{
  "n_layer": 9,
  "n_head": 8,
  "vocab_size": 8192,
  "activation": "gelu",
  "bias": "none",
  "init_std_qkv": 0.0312,
  "lr": 0.00137,
  "schedule": "wsd",
  "dataset": "wikipedia_en"
}
MLP neurons of a small language model. Each row is named by its layer, matrix (up: input weights) and neuron, and shows model dimensions 0-127. Each number is 500 + 25 x the weight over its row's rms, rounded and kept within 0 to 999. Numbers have three digits each.
After each neuron's rows, "fires on" lists the tokens most often at its 100 highest values on Wikipedia text that the model never trained on.

L6.up197:495508500527548525523493495518496511505500513512512492497541526480490493547480489485437470505468496493436484495536515458532514475507507497517479511479492494522454474526510493506507469518470541516478503537452507492469505503502472522508483516487489480508497498494483463535469443490494510506513497492518489537490503484495500455462525541450493515491477508531499499488514526505528512426532
fires on: ")", " to"

L3.up782:487513491529483546535471498531470510519510507484482508503527461485465539494502542491511511501490514478510470538493561498542483532501520509546495513526531551513458558496508492540464511472502490493486480509467536498528502462530474493567479479476497483497449515495456489525438477479499483453517539475496497482526475505542494489484534497494471518494543473516513535512531536479549510494486
fires on: "==", "al", " The", " These", "ical", " This"

L6.up523:502500500503587508493482456519517492482501431508506524532484429508466529493476483473483503480459496484481519548554487492531487519492494506516511499524519523499470491471500474458532528488480494546477472459476490509487476503534467480445452523498538468526485534490502507466498512515476515450481507493519433510518484530521491510484517488488506491411485474514494506471507522468542528478507
fires on: "s", " was", " were", " an", "na"

L3.up550:484492472576485530505523454479519457510519471490511461481483476481489475489496474486480498479510471503482512464566521507479510498487442471530531510502482470526481538509543489532484453505469464461528495504515465501456481496545471504510538518492470483502519484569489503499492480511497493494505468485556496496504494491524509493525513580483478508471493475509512517432521480494503487484506
fires on: "ly", " f", " and", " to", " on", " is"

L6.up163:497489501508472490492583485510537491475483511483467481550555498461466481484476501478473468502499540499490496459534493483496489459490507511555509476433504491528508482512462500544465516522507518454540466493480530526516531486471497493508494525486488516514500449508484542452454519501517484546512498479475492534516484523506481502498494534498502476466505506528497528505509536507499507528476
fires on: "3", " J", "w", "4", "j", "7"

L6.up224:503490513512441493500510497493493479463492461527490476527538499449527464520491521480544512489518490485500460490529484548461468498485478495504477515487494447513492524496530484475513508489528538517455500512466465541471490479510510478490482537530510496524476500492495496529510500475517484539495491489544528539490481485485521496517436519510502486498430522510492543499470485510501495498482
fires on: " ", "in", " N", " O", "o", "re"

L6.up28:501511519515526484485500513496509503462509513516489537495550505497477497534492508452524500513487468489452473528470488516504542444504463456504481555479513457522459510480528501522496487499508507540539481539481497519515521482508494505499512509496524512451428511512498503506466538495501489515513584483576510540495480476500462534472467480518501519454491524496455492487487507482508531504485
fires on: "\n", " =", " (", " is"

L6.up199:549481499493494467505482496502538493480559537469539509466544502510478493503462479469500493498479532461476513490520470483521482496518501457494465523456533529532506506479486539499461540503525533481507479501490499528531521490497475523535446515515511499499501442481524491505471509456534517474550545514451505501515482488494537476509533513526472472504483520515527524470547516531516479488534
fires on: "m", "r", "i", "g", "t", "c"

L3.up337:474497499485529517512482464491513484506535470483477530540527428483486515479512524484535506504506496522491469515535502551535499469499540495502510509526524483538492555458485503484478508468518523484509467469499512514515516504484475487477493496467465537502522499524513571512519462466499450492523463473563504474483505469513559479492543479476520488495472510511489507483527511435543500479488
fires on: ".", " However"

L6.up421:488550479524540476527505506476522504493495513482502516538542450482501531554519486524469493512476508525487437486463500493533489516515497538496503524471542494488497524489513483537504522467462468504519492510430515495538538504519499500484486513504471517513446514527488545487480510501532468506512532480485487519527466522499480519523471470502507497437545456527474485509498484467527481510487
fires on: " of", " a", "op", "act", " =", " "

L6.up752:449522432495522489439522517490486460521513546520490512578538480479474498487467524503514522504505531537507497518497486536497510504489514546501444518489449526505506516468478468498500496464437517497491486480500515491506511493508474528478458532473501534459511485548484505512502489505511470437504503499497525547491500528520458525501522477487516488552447493522445528485483503477465488505502
fires on: " |", " ", "s", "."

L6.up674:501545513498504491504519510466445498521493524498484462503500514486519473488487458542519545493497479486477437553484497508466508480475507530537507510513471480512492461506554521523548520520462475484506512549513480536520475492529480485525501482513471459511437497505502493475462520499546536477488485487464485493538485508499513540523491521462514508505501477496482525504501514474528480500503
fires on: "-", " Pa", "{"

L6.up1012:502549474535554502486468480530513489477506497481513463470503503454524507520501495500482479490465499521486492532515468472482536501496507487463481548526526492492430513445486507507452475543520519494482523475463536511530511496455503476500535476521506494489523515543507525542484479525518495501513480477537460504487502496514488533517466576489485525458489465508468519444443497483512532499525
fires on: "e", " |", "t", " ", "th"

L6.up346:505503472562469458505474466496527512518502492460523453469487478505499485483493533493515535482476547469428475536528516506484505499531458468531531507500475533555457487486499485516497468449495512530526484536488467505448555510540496475506510535476504480524516470503476485507478489528459457519505511514521526491476493484495521544528510526504487465490475493534497478504537494472482493483549
fires on: " on", " of", "°", ":", "′"

L6.up261:464508529489496518458518474513494516507538512449524544478464471496439506478483508491489513506506505496471507523462540497487488526511516499493474481475517477530511428453513527470463527485495514544507542509458520505471521469493525514502507531467505506479528475515484523455506497486473516443514524463490530527506508558509492491485560536484519524476526502513494492499512518452539518465512
fires on: "ly", "%", "d", "th", "m", "st"

L3.up696:502472501497511499480483514507532506484504540498529519467467469515478510529498514502461521527499519517478546485498520465511518514542509485487463482528498516479498489526480527487517483523465508518528542441505466503486522511478502516501527475472480527459517483492477518498525451541469486490520493504478477492474491494522464485459545500532523515476539507521527478502519504484482531529518
fires on: ".", " to", " business", " age", " Management", " film"

L3.up365:479509478528517525520510495523514496461502478499510514500493482471471553504471469500466513494512462543496531519513531540486510546519519518510516532512506507490515516448516504494524540465528427507471508493458487526507544496549492494515486533495513493521438528469479485472524497446526503502483489488506530450515480485489529488507504505499499545491501480503512498493483502486531507519497
fires on: " de", " De", " Ne", " En"

L3.up18:483481492541492516482473483509499489508497504496496545497485490484507495510488475472481474503485440528494500490492532525516506491518489483541500507509450491493546521480563512513536544474467455527525514488497469516508529512513510522501505492493478472535464505480509500483509494472527486509512507494526522476540456460471533518534488491513496491521469494513497518497508469509534545504492
fires on: " de", " and", " re", " Ne", " De", "|"

L3.up159:470540495499492463507476464466494498493491512481495527487479487513517504528491483461487509544504514528490485458454549459504510543472461514481504543523492532496485495534526494543532500498478483510528542573507474515476499497526513485503523536514463456538489466510524465470501517494527485501504476464476550503513450541483484498521508526522494554521518474520531542510491523503493504511516
fires on: "-"

L6.up214:447471511518519522556500495493500501484493547474501511447467475488492486555493459492493497478523470497469503553465559480522480480478517494516516512468512524496471472483538517508573519513540475581507460491487479522461496488502480507477480472448489488546504484500496453467492513514504487473499517480512455497537525534518522540531496495488511490469485454511479485467550532483513489505505
fires on: " ", " an", "dic", "-"

L3.up183:494499479494557502515520494519501520539508502523519509479538518485503456475521459466501459535517505527495460487488520507512514492477479501511514550483463460499472494521515466513467472503474463489531473522507457502501512480489447505488466479461471518472523495527456492484463493509505476461439499471500514508513498510499482524515487503464493520492516467509501467464527524487518537524493
fires on: ".", " who", " to", " her"

L6.up1016:469576501503494487543519489500505424489513518498481514475526476516543480521489499469475485488469521544486473501484528503519514507441524508499512518500482482546514478532479503521507529518514473478511515514485483523475509490495501498511507467480444476487509468493492484533517473537513499534481469495518476509461509544516490551482496518521453521468506506516516511514488482516525515484536
fires on: "-", "9", "–", " ", "0"

L6.up490:501461528495497509502548486508498518483518529505480524489506481485454523500473461531508437483495519483501466526483510516495450536499487466474501553506467516560528515499538508496504489473475548511496507512520469531488505485522491517546518490504509504493488476501461493527480490484479504490513530447501522491525520523471504500477483510487520511513513432504544536474476510495506507477544
fires on: "h", "er", "d", "g", "t", "k"

L6.up537:477467518517496512492492485530517451464538497499485524463463496460491489482477489527470500479486472510495518575521507519442555509522521485439473529534520507510509501463531511439474541464476529512513534485478507505498528467505527503482494513525494514531501503507478488530512489501506487489484518457515512528460450514522534516469500560513491467453474481517513522441485482522509508494512
fires on: "ly", "th", "4", "3", "0"

L6.up368:486509442543535522462519524524477432465483493484505548485505509481462537473450474502459484515472450481507497481498527443493514521519498534513505498452494501499472455498520530467517527538466468562506443531485509498523521494480462518516521506521503501476484516486522496546510481513537507475497532455518463530501480478512476472502519515525465507499478478525514572479521531505509529487530
fires on: "t", " as", "s", "e", "op", " the"

L3.up1013:444506467549525523498494504520507495474504485491524478484489462502462534519510511543458524523506482471487511520490497491494509531505520552533501507528543544476491524473490492527545522496509507525487491520423502504487442472549520503497503503510507526521441492496524515455490507506504532474522547505475488439503496536542493506482525504504512522463522456511511482509506516501506508498498
fires on: " New", "al", "tic", "ical", "ial"

L3.up694:459472505493486499486459494488493497527494501491524479451486511502496520522474517515476502517507517513482449559506511519530500536547541507510481493459497525506472488479514514535489533465535512530497495478490493519485513482492546482504488530463479490512532460492514501490512487529536499515521525503490483490505440557527506489501506471495523458462537491519493484536550508479484514460514
fires on: "–", "N", "8", "°", "″", ";"

L3.up749:473518516540498475466501484512491524531473501502529506482518496512518469544472472501501494496483522547460475517538520443467490528517456514511495519525544521481490503501518510501485567489473444518517510519504421509494496445526500493548493546494451481515507480489490509482506452526474496498524523515539477456509436490510497510449496493505486449504512515538503537496457513480469503462529
fires on: ")", "°"

L6.up943:508464464505499526478471507473501468470527506451521502478478508482482481572495507503473522505496536527511433493493468483505484467511481531486493497523532499490487540536472515499486533472481555471535542457513468523472490487501517485512533505450457502519506509526474489498531502500464492472505482526505496510479492497483525508457451518509517523506519490517484477507477490522479528522531
fires on: " ", "ri", "re", "er", " (", "ul"

L6.up484:482554455562553483523516514493531497481485481477497515460500512504526481481518509497473491511513512500496465481492506511525473528479489517499502495472497467479473526500502504536515467467521480456484482541446469525500524481453473502488534488500493485451497468529504546529506479491495488502507525508503501495492496506526472502499500516535476478485463489510462534511537504518485512529450
fires on: " ", "phi", "-", " not", " c", " re"

L6.up774:431490511499517499506526484483464503523522452469481483468516466495505501542498512503509506517498511478496510513478494516508474496533505508490489523531518536492513464511497497511556553456531476515501493453497485522478488456472477491495482484507487479499496512517502505489447482478434500472542478483495472514489524565560536505472484524485519504470545511514462477520485487499535581469543
fires on: "s", "ly", "er"

L3.up557:528491497531510508482509503498504488477501483476516510515498496473490500505438480485490459539485478482511459498487484469488493521529526507476545508483503514477523508477513487511479529461488522529538501504496513502515493493509488480488527524496550505468477509510501518495559532544480498522480519515500496523508469497486481500531454479526489536517503467519432498497468470500520539499522
fires on: "\n", " (", " \""

L6.up364:454473459507497547534491514503470485481523486487462531509486490487479509505455511521513531516528499501511520496491519487451508505495434472500518507528500501490503518498503488531486448459488501495511513508521468511532509493474508480549540470506423517535432425537487512479518515520439474480513486467533527516517522489498507487516494503507497487495508487523525449453503502485499482489504
fires on: "y", "ar", "t"

L3.up235:527490506515514514486459477492485490495500492453513523475469484511511467460504506483487514536516480463513515505503512472565513552517472481544464504479490505529506516534502474510448501519511554528504515525491470500450494494546467512475480459545458533527489461522492512475499509523481500538483503516476485453480485485489483480505530498512447502465488520522512505508485500483498553506515
fires on: " on", " \"", "°", " the", " District"

L3.up36:483499484467475522561494521446518446502484479494494487496504509491490492509487475494486534510455486502491474459512474503512482487561496515492518482500472471533460506512495463482537539420462514556513470537497474497458518467495505542479479516461484483498494508511482502478552523481524497520490483494490476507457526531495509494532459500493495509504523513519483523480488507499477527488501
fires on: " he", " re", " ", " (", "—", " Re"

L6.up857:474504490492512544537496485506490491482511516469490533468520515485492511467457482502475485500512457490509522510497530471527492487499522516514483469482472470537536479507512504519492490453509554503501523473482488519530491488466492534501483497482490502514504488484528470518473464493491517436538499464463521532471524514545499472477461570492515499438491468518465520473520499488512522491493
fires on: "ly", " band", " team", " club", " family", " mother"

L3.up812:527511521502499470537489492479498474548496473522503513466525502454521509482533480534504514496507464479469497508521469490413497492498493511488474551523497440528480460499536469524507540492468503501503526513476447526485478466508553499511487486523487513503464506483477476528510510504521539488501468475531500491445502506520485510499462520463514531482502493506498457497463503487510498503504
fires on: " born", " con", " En", " can", " Can", " Mil"

L6.up546:511510489515478512531512497484473503503523486527476516536584497468512518471473522475532518511508479487499511498496534523484436459489481505507493542469499504524492493526463548521490479468531462484513507523477491525531442498488525502478522556547520498495475472483468495500473489489537478522500482488472501499445513478501507491514479517534480498530474484515492454493463473515506510515516
fires on: " You", " No", " It", " me", " Me", " As"